Weights of a small transformer language model.
Size: 15 layers, width 192, 3 heads of 32, MLP 768 tanh GELU, vocabulary 552, 5.86M parameters.
MLP neurons of a small language model. Each row is named by its layer, matrix (up: input weights; down: output weights) and neuron, and shows model dimensions 16-143. Each number is 128 + 24 x the weight over its row's rms, rounded and kept within 0 to 255. Numbers have three digits each.
Before each neuron's rows, "fires in" lists the words (lower case) most often at its 100 highest values on Wikipedia text that the model never trained on.

fires in: "and"
L2.up727:106076132134149154152121118118174066143153119121147153131152121136088155135116171101129170135129197098164092102110118126161081088099139114148097152125148103127099151146114112137120115142160119118149115130173110071189113155147113121179176115157116136134119138131145094104118111128120088128113171125124114129153133158126103087139096105149096108090102128128103096113150121119168131135127
L2.down727:110077146109103154128153124108149144162127134135162142159132091083087117134163126127138075155169136136126124114124111150071117186125125123099163124129140111139078126131128107101119156102138124112146111129148069117124083123147154135118138170127118095130119127134106075087099116077165099143136151158171164106146161135119133155120122132132146098134114156083098118143155150109140180127135

fires in: "american", "africa", "area", "several", "australian", "code"
L11.up338:155133163133138133115116109175170127112130106145112125118103141119107099148106101139157127095093068142160110160107109136135146112158114138124138121140106151121136107140129168086136130111135170130121100172156128122094113096110144154111132152142127099144077090128097138125185116168132150121121088141157084187141130130119132106135118100161087161116086143163160156137115141168123106109133
L11.down338:159153116140121101131086132102161158143129134152120106118168117138131164128128066108136137118074147172154161142142131085123105159143112165130109114118127118160161126117125149130118127137155162113149132174140122109099147110114113165119098132113134114113100156066149116125146138131103114113139108097151106170136151139180106101086134135145142114149119111102140100128185144111154132156125

fires in: "of", "and", "the"
L2.up150:149094151137133152144118122120156086091134124109102150116125127108089108157089141123121095142142114146137141125115079135093141115152122192164140143100167097116155141132161132104115126107106105143137120136170109108167107125168134119152131110088186110109131139142149116074143115119103149129107143137152138111160163097145107119165129142141138137095155135114128106142125125103128145131092
L2.down150:143151145105143096146093126122167132118141110097096116116134143176147155179132119139162121132160124145106123151103129165110116149098127125067129124123087134116163149107118153108091131138170138127077173131098145121117130134135159088093127119136157079092112088156134144114143155173110122139118151136126157115126128136151128174109095098177117129118124132101100093128124117109118140164174

fires in: "him", "help", "himself", "have", "who"
L6.up383:114132095120168106113151090125143108157116086086118124158108140128087094117151137103142168153161160129162131139128124119135141092146119100113122119107137072117140119104136141103081130144094146107125143097129118135170110145128132102136121100130091153146082070167140125149122077201176102159093152154163153142143121143141150111142150136114109136128091111150150124131178158103132122157194
L6.down383:091166087120124130129100138129116126121131157154157128104145147153181171108133091143112158094161092157115152129115074107146107157126116158102132113167120114149146091190117115086080104097142132155159137150168138112148122131120083123157128159135144149143112101149106138124141115110107087092170120140126118095137088125110109141120124153121135144109131130096098105106142153138160118108156

fires in: "and", "athletic", "american", "athletics", "all"
L7.up579:123155095127113158143142121093125080109166144156136151131134075117124135121146082143150163074150132113145152104129126092130114165126140135143126188113126138105104144134138136107141144125127111129132127175156091112128090152160085111213112136170109123110118154148194084104145098133155130097110144138132127130109116160105157146122136135174127113131152082101166113120086128129142139148116
L7.down579:106105135163171115078127094105142127117111093135114139160103098107149096141109132109111112101094143167154125110207127132128102154077157140151165130140113157113131140108143166105111138164153149127092129173117191168139109132125132114150092095175111112139128101139099133138091135110167104138148147130125094094106138126169134129122147093131137116123114096157124083137169125120070126165146

fires in: "and", "help"
L12.up37:121132135150119085155092114139139114117090104145116164146127118145102143121141139191167130106112133100126119121180123091158126150165107123170091113099125091082099147124141117108111130104104110098110086105089127150157137143121140161115162094126119086099134079183129151090134112139158169127097139157131107109125143119094157123106110150117118117111131128156121147131139109134149145154113
L12.down37:104097091157124133103112162146129129124113075114137144113120152114155157107159127132075148136112137150082122128108159078081112144127165120135131132135143076108098114120088148101056127124154124128180159157114126095106161169117113161129125145126140094140117156122146125117134142156115076113131120120129123137156104113108145121168135069131121171155112111082112125092163091117145144163140

fires in: "this", "three", "through", "third", "than", "though"
L2.up746:119112158129153140124133161117105131156129074135122142122151125115154099161085095122138131137156128112100189142154113114129105161152095173103141121131118144135150137127158152177081146106120096130127085101086121184159123125157085125137121114130136149165106139134166149098154128151155155152135084135111083188106124167157128129151156176112136083115104126108141124116114160091130117146124
L2.down746:141147148135138120141122178092109070127145094090123126091152145140127143150099109161122156141137158150087207130178102145131095152151096125094134125122139159140117108136122129129076165123145090129116103116114145162131129130136106130105135119152145146162127132150162128113166130167146136119126078149115092159134099174143158135145114111110131085099131137104136133145113154122136132161119

fires in: "who", "did", "and", "into", "does"
L11.up105:115118153153158104144130140104084128129068085128113130115133111126135140126145172141130157133121122101162096163121132100135167121092114146101138129115114120147126103127144146103128143111131119145119156123149154101120136080128130089110158128149058121172115139166082173137122141155153065143101112166155143075152150115127142115162138122087121099153123086140106103131139144136145125143165
L11.down105:184131125185107158122096135142139119144103115147139125155149131160157102181144110110165160073132108128158127073120117146102090131145105146087102101101107121151100215118087099084173121122116098148093142092147160118125108149134107128140130173128125123092104155119139100160136146151096142109090131187123152109139119125180123154116123138124090160128125149107140151153122141152142120105114

fires in: "been", "written", "known", "went", "this", "shown"
L3.up375:135089127097168180117115092129136142128102131118074137148186100130116082177148106105148116152125108165154161142143141114080158119116148128126132146161193164152133143155125158153077140093104121120119152130102126159107114119112163143167115111116087109154108119139141095128122118100166141141095126104176119115173140124111121142141130121152146098153116137091105159143127099154111161109131
L3.down375:104141163146168111178097122141130115098170146120134099154136130151111134120093106112103135151120133129086142167125157139118131156145149106153118141121125150160116104103140188133123154079135158140084109141175141108136152120121154121133139148101145114100123130102203162102155187076148126129128165146137118115076147077111171120120114133132108135152128139094096089137109096094128165139149

fires in: "that", "had", "have", "thought", "has"
L10.up88:108138132160174124115109167136140117157140092119155097116142165161058165112138106096125128130117096128111166144119133107133096161165129130106105120134109102110094119101090119088125139170133114111121084113135119157136124118123122063143121151155130145135140122149069138126085117131127082129113141100169145149162136138150120145137135150147142141131140145123118108134080185091120165131138
L10.down88:138083134121122164113150129126125152104110087112124127104128104079161186136101087115134153115104125132158136123136127108123110147139121157124159137138170143135107124097121174100166109141110121097107101102145116166125120121132082136147121090117097128163073123155173182165139151123130162130135125169148135143134141137157137106086153101089096110103112134113141156146127183106115140101165

fires in: "known", "knizhnik"
L3.up497:123120164169159115117121100136112141107114109129103130149170112140114126114099122113125127132149139106110164102145139151122131129083130163123126113154128141137107130132113126141111118113115116091120141147088158142170111103082139127122149134136163101172160125084120105140144107153070141109128185132118077106131123139125152132136109133157148110119118137136110141121198161130067130164173
L3.down497:144081121131126146090127133167154125182144110112128102154106115132143157133112126142112115177135138115114114152177171129110133117156146126132151169118130146108129123147173157174152126140106129140146141140118067095146132111153134141094101110130120103081125171067135156120122138080155102118110112133125117140110115135149179162121113110153151156104105102113164202151115059145125116150117

fires in: "people", "which", "no", "position", "cross", "goals"
L12.up174:140115095179115103115094091094168133114131122070100109141116135107149110170112140095142124100112101093109090154174130090155096152135119141129085108123130185107133116087161146146122104132120115124105164096101149149143095123107138105121126132142116130108151142125129138113097176135153090121145135156103105156131121139116135108145140109128122096120150094098134167118138133095094170087125
L12.down174:132171137113136143169112144154086148181148155106172089121096108174105124140138135148128140134134157142140130150135135131110150118105138118139161159106140099131151141126145130123151134150184135125148130087106153087109119105150133117101115166156142094111163154091154113155118105127118103160123086110120152080155113130113150131111095176121152164152151153059094117095144116157140139098114

fires in: "known", "university", "running", "announced", "anniversary"
L3.up563:142123172156123102132159112112113106126125126132143164140127128094087098137145113159181094132134136104093156086130101161129108132166111126159095203126194138141085114113127132138108130107098104097148148123110152121138163171138100111109134177105123101144182130083161124098143132120112093153124115128137090136140151152122150095161106110108121139132102145169142167150127155157131111091089
L3.down563:151140089146102133103097112131148138161122103123148127126162157133161161117131120136151128126145139108121138102116116148085148117090121132093110117091151151102128092155168125152128181176142141108169153140109098106195180140114145076134112127104144083165163137124109145135116144081138131092139098135141138130092161160106177166136123103109174141134133120119157157091133136147069085115106

fires in: "william", "this", "three", "williams", "billboard", "thompson"
L11.up240:155117171158100118139169171120102138155111117123122101111144122143141102159108153136099115116117139148135144078136171098142105147095105166164128097152107149137088118129120104153109146164117115115134105117123145135099145076112134112100170089133140137088102112130190123105124111136108128135171096119116096150119166125137170122127139137129099139173100124128132141120068145108142130126148
L11.down240:153145114111111111127125130116118131133147106184124110105167094102096125137140171145108130077118156086108147094145104122128139082140164151110155133153144163124124105113128096138102161148154068116181164123098154164142157107102124154088130115106143147155160121145155133119148107148106146164120158113096130128112128082162119148133120159092149166137118104131135138110160159139107113130110

fires in: "and", "mathbf", "times"
L3.up660:184105128095134117160096136171137156116122141104086134108120136162109115098110134101110135121150131138142152137162121126107117108155092116122122108148144106115123111126145106117169155123105129124142154098099106149170142108096130156129137109110082139113150108154102158105071122136165080141104182103121099130139131148146139117147136120110154163196094114142120157159152094116118166128124
L3.down660:111169119111066093113124090094160157129138116129129131099130127105094124122133109127117146103141121127131166111088150116160132167141122122093169122148110098143148135108132108154131134146140138118083150168157103094058126107119146098133136069141122128134070139167105135141148159161148093105122139121152122122138140132140094132106181098115124168074113105120096134141119098137158157140160

fires in: "they", "has", "had", "have", "who", "youth"
L6.up677:141106105141164112126109139125123098139123133119115146163151164136077153097128132113078116122142153151132140122118163085177084157141167157134133139122133053154130132137118128121130136134123131096108104117111121139134149154167127118148116147152123097169090134198080146114087104137099076128149114166116159121165112138139116125132130118147104127194130105111135151154138108095124137142147
L6.down677:160127154173142146119096147104132114131162141064137150128123167130115176100066131100148096134124141118134120133156120139135102141120143162154143113115133106137183131094100120168149118168086127129103152081125127169167125117095121127103107151107152160128112117096122112151128151137113104087134119141120153090138146122110153125158131137165135129135102125117096176166149133132148146114158

fires in: "a", "good", "no", "goals", "too"
L7.up526:153128098169157143136152073150096120141151130133182108111112140156084123150104157108125138111123185119144089139097137090112105108134080111158142129124121155137119115148137095107101089131163129131109148110119133156151143111132135130114114140112164117103098150131111116075173189107068127128148134124106141144125131127065139161177124089137097127125171111137111147127166100092099146141125
L7.down526:128126129139113176150107157121173112125150125120135102138142099128142144129137095090132128155088142142090113132143136164099106127136084100119120131119125127092120105137149150125155139107149124172169146112138141103132134140122121134178153124168119155126105118090176155144143117144127112131092136113151137125132154128161133109180143112107081166171109115126115140128088141116127141128158

fires in: "two", "three", "white", "while"
L9.up82:123163123165189103142116140135179112143127145091139130146126107135147086128169159171160096113151119130150156108141121103130135142103174123181104126164148114132093108103129127103106149127132189152095077131140154117124129124113104106153117165128143117140082148187116135121130140129131099155145168104120099138082169128172151132125139153143120125100141108104155116115116132128102130095115
L9.down82:123128103114149112151131144103148147144131141174112159139154108158152095106102139132112098123132176107146154141090105100096115159103105134146144111138125088097119136177106117157088119104109104123157119105104139134121166186143117104141098161131145129155127094120160133166102133164117144089148151126123110131116124141097127196153132149141108121086153102094125133109155125120140130150148

fires in: "but", "and", "out", "cut"
L3.up418:123103135117135131117158129126084181100158113128149143167141104157088125145139138125082161189137119142161136132142140128159107108109138103141123102096141130143087144122103143116150090117091107125111173107137107150163111120131127162158145165133090117085102130147075097137129161117125105125100182162139124103132133127145127111176096133109122163134113141092135128160114101127152125157159
L3.down418:113152113090114139138137166084087120103150112116078152115145156147117118154137101143121139131116112105131125130154145131162137119109132146150134080114167149082120095125110158158107139141107094133134151177142149126162093145128176177138109171104107111099082119169101139070104097124148141129108142161151105109148119154083192126162098079123115114109116169112132119168114154180139122115111

fires in: "and", "these", "michael", "michigan", "such"
L2.up59:129082102091150118094109107102149090133139115110152116128114095136092149182141142105132114084132126139150139111143109084159093133141147102126111137114147116176125113160107111102139146129131121147121087107176105087171136111123097132118111084167126139138145090160099157075127103115154065115106169176118091121136156131135123136152094161157151154142147131132110147095160105173111133132092
L2.down59:148124136111119102141058163113098105132097147115139133152148106113166146124152145122140125120115151152174172123149117123113129120124128136088124178140103166139083117096094131127148145101099097131126166128142096105099097130097116099102118172157143060137141129203161129102109093137136096102133169128123158110125164148101146120102132124115117133087156143137110106130181129169092138164130

fires in: "american", "australian", "part", "republican"
L9.up601:090115152111153135157100126133142109116132158132072113108098114173101120095108115150142074116122168162097125162142107120157134085127096136098150134103126111126150120144183143077148150143125101091117124179146136152137139134134106150137113155099149142177124117122192132124126158130176130144133091109121136127097158134143143122141131140131145094102116113117133141154100144162097071094149
L9.down601:154132180104174107143130112117161086090165132124113101124167123170112129148158149125139095145121174131155121100143119125150113118129093119126126064105127137148179120132128138147150145145152166148145065119122116122142121113128113166117130125157133106101095161127107148147137120115124123122144107147114162109139082110133075139116149175114132139099130129135088115115132171146098156141100